From a checkpoint of a small transformer trained on Wikipedia.
Size: 13 layers, 8 heads of 32, MLP 1024 tanh GELU.
Architecture: LayerNorm before each block, biases.
MLP neurons of a small language model. Each row is named by its layer, matrix (up: input weights) and neuron, and shows model dimensions 32-127. Each number is 128 + 24 x the weight over its row's rms, rounded and kept within 0 to 255. Numbers have three digits each.
A block is one neuron, or neurons of one layer that tend to fire together. After each block is what it responds to, as a language model described it from the Wikipedia text at the highest values.

L4.up25:080141117139142137140108120111144135152171110087089162103124112144096083154146152136139148158169154109132101113125126089165120141166117112134108127109159111119143149139094132102166108131098108179133158138081113158086138085136147147104129112111120149145101122148199109098109111150142135116
L4.up138:120156100128124128126135125128144135108147123115138138147158122110135142148111167124122088115119197145163148107150106134127160113177166137082139150143144102115140134135102145121124123130097128141120149117138113137145128155167103147105110112098100138144127143096133090131155174110072114143
L4.up825:107096122170116090121135109157180090100104101140159129142110126127117099135153157121148133146139177080128114129118123121139115119152160122113156117131122163129115123088104138144138083104112144125122131169147154151126154128116148103114113097154118120138118127129142153095177149103077114177
L4.up1007:113143109121146124145127141121135155117170105108094164139128140149136169091122125118146153189135165162140103165110074111164134121138113110181126129122148130137121106121104126152111095161109099137089155124106087161131147139098120114112099138125119139110096135121125151116132110111122112163
Responds to: Infinitive "to" before verbs

L9.up34:142164083136125126073147153091158123129090170127154107157106114140111129128142115142106079127137125119139092105121130152122122103151065168122189120125136130110157114161143082123145128144144104125108131097124120132139141127115101172149161142121114101124176116144088123164116117138106111077
L9.up51:099122114157116179131148073131132161112129138169125132142156119159150159128131153167118138150137103122127105145163145102142144075120151113089149120155119118089108132128097127096126121150151095160135115170157149128074106136142095155107089145151115117139136122146155134115136091124128111132
L9.up55:112159108105161102147163151131124122102125155139128110127121137125124140108141142166158114128089100109097088110098103117124149154117135156115147164072169116165075112177132145129162113138119085126152142146175108149108144154099148112148159100124143114096155084107127139148114126138116134156
L9.up142:107099119123160158121139133116134099110146084118149137136104098113106157077108097121149145123131101160190151107125143101135142119146155132125122164107156143113126152112133164115175118152127119138167145127145151116149108113136101120148100109132129073127107125122142134107119134173162118140
L9.up162:127142116181143132100150108174136152109126113131142119135114133131133098130097117140106122119139139091174119116132129096124142157182143137151122166146194107128115136081105089123122113106173129104140132115184152142117071088114109089106166135177142116149123123078124146118099109146098153119
L9.up229:098156115151134137098112118114103134068141099078114126120109166120123072101154129166121143119122109117142141105093124121096101160135141152120173102104131092109148137150116168120108119179127127141115141133118155169137097104112130125118108114113083120153130109082134132094135140138109145136
L9.up276:112169125137160166112093143081150099120126142124187142080097110123117110093129158124136145111110128115149125136125124141138113143124136197117086117050126119120108170122155139116152141158129127140151115164102117155110140165094103101171085122139106132107148135116134156126148141128131131166
L9.up340:132202119104100161113130138148167117175137111189094147155117112117092137125134116131136157119153107104157111124116113125110126112090166106133093131142111169116133168158144113112084120122108138139147120109132133155139113115112148118149143073130090135151108150128098153106077144114094122158
L9.up345:100126095145150140080106122103113118186119078090166154143153140170121106137113134166134125122125100133160118104100133151101157188134162123117146170075122093139125147151148128141133122119137115119136142150110112123064132154101130129141115140160104149116181125137133139117166130143107103131
L9.up427:167123107209138098151110104115123119130122126154123121112120126160088129116110108107153127153115127125151132099132155092129152110124102166118124124115139135144167185131087099115132170146140137145165126084187136153096093138136097122140109099140130143141147130154083155199092080124109102104
L9.up485:151101149152133161142124090091116133133123067088128100159097159156154137105143088151104083142123087164142147141116156105068118098136158140122092122143163076122129103134144119115138125125111113101137127114124122140117114124128130100144091149152121138139119083088146146111118129093143142132
L9.up528:121117100093127142142129088052165118125074145129098079162101146120151162138129135125141164114152097125121109161122157144123092154128148150123089094091116140129155134116097165137167156096136126107155134106136155144089135136150107081134121115122169106117087104126104132133124131130138112134
L9.up596:146123097167130118108127078162110153114141169134133160150107097158107118120077125135141162098126170150141083135054146093124104159134137102102162158096089100111110128132140131147106125130108112185128127128153135150111155113124130091149139132136127111152154131116112089098132121155123097164
L9.up633:169109131194119136145146136106136139107112126182107125149128155152134124135123127146119134092126127140142155118140098103112157162117141136134116113121133155163145120155125120079108110152126123144123176111125079138127162118098083148150162111097109096112122118154080124138091082116158106102
L9.up792:110134131146114127107118140115129102130150104162110115151134087090097102104119139129137152081119088140154134096128214146113105101131152121146106159143133136113075111137110096130140142150098144106138116135125168128134164104170155135120120097154170141135121130135123174137105155132118091178
L9.up934:100117100154153126093126090116153156096152130156139117167101072115128139145146129142104144121118100130090099117148149129152127115134090139138161163086127153127156134127113074175182105098145131100133168124117125145115120097152133118103108107121141113145154153118121116114148099085065153125
Responds to: Number-internal separators

L2.up821:137117137155157121117147142125139135144171114120142144111118155102128088136113150110165194139171140118128078113104130092092140108134136135140078128137109105135136134140106137135138136139143128155096168104090120107168121149128127094131141091150170134181148132114112147116124131130114104124
Responds to: Modal and auxiliary verbs

L9.up0:113107160124125127126128118137136133164121154132103137121121140094127108139149138094119120133102147140141128142136108126090140109133120089121128127140113142133108069133120169087104126184151078132091110103101112114118134166099105121145125098150172140133125144133125127128134118165156114151
L9.up12:165095146103116100165139145097154132122176101136146122107097177113130142102142076106110160166125134089139129142147165085133135086114129127124106107108119128149167098126115097107143140134144157108120150098136100109155130197116112138131118108154144127098115130121148149144102096132105104115
L9.up97:081119098188109102093129087166135101099122156104152114141112134110093103110129120102153151120155098107166119122160117108143139149132124129144130119125116103109109126113160146130115071171124125118127093127092174105115129125151126130149193168112151128110138122140094117122137146151152094149
L9.up211:117077127130119152113092122121141099098111137163149159140137116148116130130122131145121118144137132075130139126121138111188131104092109118169147113126148099166170139184096114088121113142147142175097152134164115136079111113126115154107127130129136108161111099084143091151095179130153112157
L9.up316:130127114112154085109149120072125137107127093143127100114201143141143119138188114139131119121104110154123096155121138098112151106130161119105142095152120092131105087174129121095118105128108106147125138122109150108109121134123143128151140138104184118134136106134063155112139130096164075140
L9.up320:137107109154122138157123123156134115114138143155124080155152147078107083107147159177142151153112135098130118137136140127133098109140146123144133136141086126113092131166154129130119130137123143131125137144137143104142143164110115139175089137111152072119100131134166162095104122120121107134
L9.up409:154083130172091155160174084132134107097144133151116132134090142119138063134126128126107125099134133114100189092147078141128097142134147099114167125174155139181138119172154146141103117105119152146127150125117111152128092132124108112159122078167096167137127082142180120153116103140152134156
L9.up437:120104140105086127156146100119086081152113142155169140151116142095131165105127171166109154115131151087148117148129131125141141134166118166141120127124113130131110137125163151089105147148133103157110184106103141159130177141130156128156167125120147147101140128114121096131171125162153098116
L9.up505:086118142150147145165179103108117119143117157147117145140106179084113139114101122127169104165115095074169139138139108121131140108111152099164123138149119159139144114110123126138130121159129160144132115117164114113123126080104129105121144165172172154123129152121137104105149148132130106122
L9.up509:118105133102131132120127135157144160133143118136103100086162118124108092126141155163121097165156140170092170133168099095119131117122105095147174154140101136172149123093115140089068136134127133122159133118151154095129127148148113168158153119149168198085134115145114113125098119127156129131
L9.up522:109140145137135108110167115090129141116113111092121163120138128130122152124062139122117168170096145119132137108116126106154173145132111127153103092111145109151098177104131160170104112129142130106107170105082122136128146128133109102165146147149117132190141102097125072144109127073119116151
L9.up585:130163146174097122114165142131183096130113113132117081165166148117097134136148108140121143173120142114129094126096154111117157103146164144159125144148098113152067130121118142158137102075103124112106132119143141124133126142104170161147129161107139109130071098124108123113122190122091109085
L9.up801:128113073150151140097127119122104150136097099187142166128124157140125097111116141096109175116132159150109115125120104152081093125171119129163141106151139155145094098121139078088086096123112099144107143133135130145139148122118063110151168117114105164138129100160157131128107126122111104114
L9.up953:095106127101130115161125153139168123098064142143141092132144115100104130134147114137154102124144156143125147167116120120147169107142154148138125108118125148126114134097135100123142164103125116129153162077126090112123139148091037141090140165117115140154137133201074131142111102132119099092
L9.up954:081090132108146114128128098105152128109129130175135111139120150120110083109123147198143181106087128080147139089139122139159146107134156123101151103145182119125140139116156091088126152124136154108092169167141183137116133145136156134171103119196074131148133138078120107152166141122143089120
L9.up985:127121136153135142097116181123095119160121160117122113136135127130170115129144134092118150133144124118138149159127072152121095110095136087173129127123177104173150148110111100113151138138135112115124152116137116117103122099173135091130150134131118129112145132140144148129131123100142140124
Responds to: Pre-verb auxiliaries

L2.up658:139169109167131107132114118119140151126108162149184099168131094114159127112142137115117122146086111092100093134166154141137109126119113165071164169121153138139125093094127102136138168134103143128148135057115138101130157139153117132106149133112146128116149092124132142165116123112095123101
Responds to: Structural punctuation and word starts